MLP neurons of a small language model. Each row is named by its layer, matrix (down: output weights) and neuron, and shows model dimensions 176-303. Each number is 128 + 24 x the weight over its row's rms, rounded and kept within 0 to 255. Numbers have three digits each.
Before each neuron's rows, "fires before" lists the tokens most often just after its 100 highest values on Wikipedia text that the model never trained on. A number after a token or word is its count.

fires before: " " 27, " the" 19, "M" 4, "2" 4
L10.down1413:104122107149126148114161139115158155113147121100124130125125117150179111131149140134098122156097162073092130159102097151095255135129149151074166153138112108138166143138127127154118156133088120122102128172107109112079087122132153148083110141173149143138090195105156122124136118128126171115144172170112168123126115131147126117122114112122146144118090118155103105101133177096140114120158

fires before: " " 72
L9.down1488:122111115080143106122144127167113107102148115135098129136146125182107113120127115134112122137128124143131110110133082109095089113160135120147135112166144130151146145145142146154111123125159136062121136119126138164133123129121125122119092080116161063154130134147100109119131118127127098127113140132143137173076145149130137150140120118169199076157125119151093155155116118105134137085099

fires before: " " 55, " (" 7, " S" 4
L4.down229:151130125121133094174162114117102116136103122134113143110107123156133135130097144123162111118149115111130140130116073129130095140166144124159150131112110126122160110109134133133124183116126177119112147167096123156177113085104152141158130105125134139142135149180132158135153116106157135176124099133102133147108138122141076129161097075152131112111131111119148161117147129093126085127137

fires before: ";" 18, " |" 17, " the" 12, "2" 4, "6" 4
L10.down352:156161124124140149146148112108130157149121133125142128173157119095145119165142123096082129126121108174134105122153105098107167133094123148153106144146134140145139162089122140144106113097113159117147122136163126151135131095133123104143112126132146102135178119135090079099177116109111076119092113130105161137122138112110121185147157126158115145127101102174142130160126114106151155111149

fires before: " " 29, " |" 16, "|" 5, " —;" 4, "0" 4, " —" 4
L7.down632:132098096118128113130142118152128145195149138157150099167176087115117119105114134143131120116135116125120126153128085117106135125115129156103148102077099137144145120142081152127121104114180133141135130076090105105130118144189181117130132132137131144148141099091113125131110145164096138155125146088118126127153133147178086149142110150133099181100138122126165081104128143140155128158187

fires before: " " 61, "1" 9, "2" 4, "," 4, "4" 4
L7.down240:120136163107115115100151138155121155164144152080128137088127122144138110077143100136122072121130109099136118121176115131136138098103153133127164110127149150150116157098136182159115162151147150110117079138074112158159081141110171137110092137092122190130129119117160150090126112098094147126130166133167117138089174141143092137116148150165156096135133106135156097133162110140155096104148

fires before: "2" 27, "1" 26, "9" 16, "7" 4
L9.down43:120155138109136161126130158120105162101137100148165114109150134116151168122179142131127109140151155125146087120148157123081120107118151112137091147131161152126138131119132106092130141125134142141157108109117122139139129111132141107146173146116127118151137078114125088138111160110117169147142157090131077163109107104124134113127140144104150164089133149134092123108137153097144112138137

fires before: " " 31, " %" 14, " Votes" 10, " |" 7, "en" 5
L4.down494:121111148121114175150143107130166157142114142132142134113130069137127120133159144151125124123151137165098101143097191065148125150086101085150153167149159100076144156110101105104118144172104126135188121130121126160120138110112112094191134150155142144128130113132134117139110156122121154088149175117042131177114074154120142139118097153131138155146114152104178159107106103172139099124147

fires before: " " 37, "–" 8, "1" 5, "mer" 4, "." 4, " –" 4
L10.down181:156131123117131104126123125139112148067137165133142132131105150115161106134178150148144158126126139154116141155121129112117141164157085154135129144147116113133147117135175103154089154100138116106145124097138131140090157085104147103131139126125167091090119117053122143149130151145130132125103143104137149084111125136090120098139125134132118139114140159136122158154099116173121154090100

fires before: " " 52, " the" 4, "1" 4
L4.down540:113131163140123126126090130190091169094143151149084172106166134148148137087147126082135165127128147118155131121175163116160120133124153181118176135109112125078143083128151106119072153142142107120067101096125128140150132150085117150153125138122163101179116158121127142142126136095136130151152094169125117165159134156148098078096119132149165128164133132129129142113111124080131151117135

fires before: "0" 18, "8" 13, "2" 11, "7" 10, "6" 10, "4" 9
L10.down1118:142136171147158111159128118120138139113138110114129146129148090136084122132137109091118144108089129124115112125087125093113167123149118149123126152108143136136130180102089117152116123145096184155145121125133115126144105126151128162111109120141156106141110115113094125141134130067088142134106169120083100140087172125147113124115093154072128118146119143090147107075127150098147155146142

fires before: "9" 29, "1" 16, "8" 7, "ed" 6, "2" 5
L7.down1188:167161197141168086108158115109145123134139132142129115147119063097111141154119116112145132098100105068100157137116086157118143131128133133107107136110162108180122134121164121134107120145114117106136109126118158158130181088099116077160194093127101128124095113128143156095090109110096122146137083095124134114107123153145090140149128148150148156087148121099107110103131151121157109150137

fires before: "|" 71
L10.down1193:111131146121175127127125094088104116106123068096156142162177145096114170107140148060129102137131112136143108132099120135087138095140135130070083137137149116107139132136144151106127130129163132146075142106147086121123134128190066100158078141124114103110128069127124108132154112118111148148154088150160137128141151195115148109143153115106121144148140122096127119118112104187131116126096

fires before: "-" 57, "|" 6, "1" 6
L9.down536:106170158115123093132170135158155097126143131109104143182160136145121120116111144121141114126112091130108142143149099123146119135147148129123163142136084103107123123138121078105105147152148093138154149135131133124125154090101120073144130152134114156125127130110151155115100103115153087126159165088100136138078142079099135153119159103128086096175125126152159115121093164076136144149116

fires before: " " 63, "2" 15, "1" 5, " the" 4
L9.down1171:106136148101158100165166080112122135169156105155138092129109137083163077142167127125141130106129156175101170134111143108140134107119139169130075129149121112143067125117152172111081139103122093116146101155168084112107115102151137116112105114100143146102171119133136136109133121128070120142122158143133124113125178108121156132105128141112122155143131152105134105147145120100178142142146

fires before: "5" 16, "3" 15, "0" 13, "2" 9, "4" 8, "1" 7
L10.down1291:105159140110139119125127092125102127145082176130121160130118140149086137111117111104169148083153083130123118127174134119126103145100135092129117105187176144131124093125113136098128122149133158168118109145126112147144104101077130147151162118100150174134136152129173126144104130109144111168130160136142179101145125127110104122112121114116120124105094182153130160116143145136148089133128

fires before: "1" 19, "2" 13, "3" 10, "ed" 4, "6" 4, "9" 4
L9.down400:119143126157144147137143139101147121110125119170142098091141108164105100151125128107153144157146138137113172104146103176136136114118158141152145130149108122120113149091105136126152144161113126161093098124111142111124161119111135140102125153104145107115121140121149142170161150134094104161133115131086161140118200104107111163140106110111088055115115137110158194110131142144133120069198

fires before: "-" 49, "1" 6, "by" 4, " a" 4, " the" 4
L9.down1070:157156137130142092113144116165161108165146096120136116136096105127075143105151121128139114145102147109140139169113121094111097133149100118161075152191105115126163110104104131126135103103166142141112196104114130147091125114165110139074160163101129150121133140134161130171125130143133102151083139100176119119101127116159146127146149148134147061163062149102117113087203150135121174163105

fires before: " |" 39, ";" 19, "-" 9, "." 7
L10.down550:142068134133167131120121133103157139065102120112092130093122120182133098075097120165161124148105097149134163104095121104106150107132068147186132114123111129084128125161100162157174127110148146118141169120135125120127118110136131166117090098115074108129135114123119120121143133107151126154141172121144141106130090104154127122115120140156138116122148089170131118120080135077127173156128

fires before: "2" 57, "1" 35
L10.down1083:120129118152135137137105132136132149070119093115129162119126115157132116150134153083122118156139136094123154156122122118154137124128142128121140128113124106123112107104120129125127115134133145126127136129078105085135153140132106104147168151091130142125105180086135140094146142126102140105108121077117128103153129070116175152079163126109143141122092143158144119112119141059144133136146

fires before: "|" 45, "ann" 4, "ic" 4
L9.down227:149096167093101061107131158108088115096108122145126163166127121132138167135121102114060121133147116179127143164112127136150163115139186172146113160132141112069101109111134122136130124123118155167129091129110101096116102163113094118122161115100106139116120148145126124148099116163152145113119110121112157144167121124154089102150075127116154122164113136116148122086147124156120133109156

fires before: " " 61, ":" 18, "2" 12, " Episode" 5
L10.down1464:140175107175129141125137123163125114136127123114124141115092117114096137126128127118115128152124093080129123124165082108088125094102113149127082142126136122140097127148114103096137115166103107140101124127159141107121134132159127113164140133129151159165109136149129115114124115142181107156117132148097155108076133186124108153105113113140166155130123147111111142168115128120121072133128

fires before: " " 50, "," 5, "1" 4
L10.down340:132091108151136101144125135120128150112132117127180145091096142141156130158089110114099128145151125172112126150116130086147158124186081123126140164107105123167144114128134136115133105175093120092138125116090149141141140122121140119138085105114038084135140162132143146127141114125137171180108138154145128152139124088148136123116151107139166118155131075134127161132077157162084105112133

fires before: "0" 31, "9" 17, "–" 11, "2" 4
L9.down99:098099164105127121146144097125123097144108120116158158109109092117154106162146173083141094109082129176140154109122127132153108108139083121140111122104125151140101109146153098157175122109151131140171102102104140123112135138120154159096147085110110127109095093111121142132140104091120163158107132119140126119092128150143112161143145111162166137128113139139104149141109151137157147121105

fires before: "|" 29, " " 27, " |\n" 9, " UTC" 4, "–" 4
L7.down1327:127150148137113141149117146112148147121126124091139114116119127095092158141080091118142151120163091101093112095143122121099133124168126150111134079098118147078123134135135113148130143133110113154087143131159104144173139157077125109144072148124121130140145127136122145090142138119145115096135122194124103188135122178164108107128106144150156111116144112127139101157110143098162152086117

fires before: "0" 27, "1" 22, " of" 6, " " 6, "9" 4
L10.down524:183149126130191147100135131142128085097149140121141139092123134108118111122114161129149117136137112127107125160131193116130140117120156124135076083147155126117111145135158104114173166114101130104159127137101140132183092175145121117123155153159123164105095092131156114137121085105116151107138152117125136156092124135152117149135095122137121139113138133137154124167121135160148092156126

fires before: " " 65
L7.down1444:123095114163111100102122137143191105119107115120172131151126118099127109141138145120128117141069099154159156113136144161127117160154139127163099111109136080094130104107118101108126100131129142095109119145149121123106176148150079147142169127117121088099134155111142106102156137138144115079141133123139115123110113164153136122115153122149139119128141140157079099123112141095068121089144

fires before: " " 63, " the" 4
L4.down1418:187141101133135107160129132104131148137124114142140112143143130140114084128193116114142160090111144127136145111102111060174129128123133154170129115167083147111148138126161128084116165153126162142177099110098119160140111119158106135108059122101167178114143165110157141114156095129124147133130136111117110147097135141129141163137130130104122130130105149139117151145108123121152154125107

fires before: "," 53, "1" 8, "9" 5, "6" 4
L7.down515:124119132108114100131169138102125147169103105120071108112182090149157099123139125126169141132118120143131102119122138159131162108109116115107130135129080123129161106127133090187138136093127139152139122108111133125123159120122130118134114106166119128131139116095160133090121144129111133114118100141096144133109198118096168147066163167113155111114115123106156129110113105144151120134155

fires before: " " 21, " |" 17, ")" 7, ";" 5
L10.down1041:118104177150126104124153141081105161066158123096104125115159151137134104153134125117175130114109127135136141149116179104120154151114117119096154131150153130125130147102124117112151108092156127150128161141123120147139114086140146117144111159136153136089156115112126138112106117123144162130135167124133094118181132191141111134125128115129139102078141152137151097135137116113106128115120

fires before: " " 47, " the" 10, "oms" 5, " |" 4
L7.down52:130115124127119117103141114091092148122099146118144143110128118173177139117104096126180134118131152130150131101086124090116142116108094160078109166065148096137163095124091111115107139126129124135108166071145135116123161136116119116158147105119159116083128158115114141130150120116096128144111083147097094141114112128156125115128123142137084101179106109098156119157115122088146162131160

fires before: "0" 22, "2" 13, "3" 11, "6" 11, "1" 9, "4" 9
L10.down679:172105102164164132130135122117127114127130116137143147124102167114121145105122117136145138157126137077151095128123148054133134127108110087113124140173121121082098086100141132178106106124145109180132122134173108141132157125137111126130146099162133140134126093112122111172144152146126104108087178084158161081108181071127115116076136192102103147140107101128121136133124126134130127145154

fires before: "9" 75, " " 7, "go" 5, "2" 4
L10.down778:104115158092156123141122119109136151122104142134108128173156138132111137132147140113122106150138117101114085146184121168124085137150108111108158122071117163100128143086107118112150109136098128166123130092138145169125121147139127141123178090140108167142134122133095139127099122099142139155170101128120119164075107129139107178136126139170103151126103182121119122132113121084125094096125

fires before: " " 47, "," 7, " in" 4, " –" 4, "." 4
L7.down569:138126150148128138109161149141098127123125111147158132133092139187148149118090124153148127114141109115178118099102125142122122145130134104155162131126142154143146086121159095099185148092115130165142140128097113138134125100110119138154160142087157118117141093198135119145139137126144120110103103144088129130091112100089159103153090132116100110121139108125151173140150108112142105125130

fires before: "1" 19, "," 17, "2" 10, "." 6, "C" 4
L9.down860:147102128139109117150108124121122135108153103072164128149129122114156115138117144158136091089128166110142142126133120127113160144134166154118081158137138085142055104091144128131153158106097143095155092167103168163095180126170146134160111161116134113090143122135159145120137094143121171102131122109155157120087136117106089156086134177137125140165152183127118160136174123106125164129128

fires before: "1" 22, "2" 20, "4" 5, "," 5, "7" 4, "5" 4
L7.down671:112165139176162125095102174124153143103149154140136111145118114152111124151134113120099119145149111153065127117117155126128126099149162097112132105127116106055101085156147109130138067159137194132098128153096124084150147180163071134149150135146136141166125096133141122121107152134111133125119132098133133155107129097139136106154123127094100124151128108096144134121078140123129154106101

fires before: "0" 57
L9.down574:174136077106143133158101125136107166146149133106153181063135078134139149131154144120085105123162146150130110139109134125142174139138128109101139168120159124122076133141158133164108167138154162103145158110129136115163119128149099159119127133148128108093156112114108123118172113150133143106126155100135067120134146136165128121112142135149098133165106116110132141107092073135153148119104

fires before: "\n" 27, " (" 23, " |\n" 11, " " 7, "\n\n" 5, "," 5
L10.down900:109141087146136114120150148140137116156105151100137119130154156113125140148129124106100142135152092051134128103108121124113142136140165151076108116141166114113150104106081114150129109141104082148127134109169143151085137096156131147095124127146142135124150104106150136073126142117148126155158120124144103098141127153145139129137131146129145064106116129128148104133156162162156149114110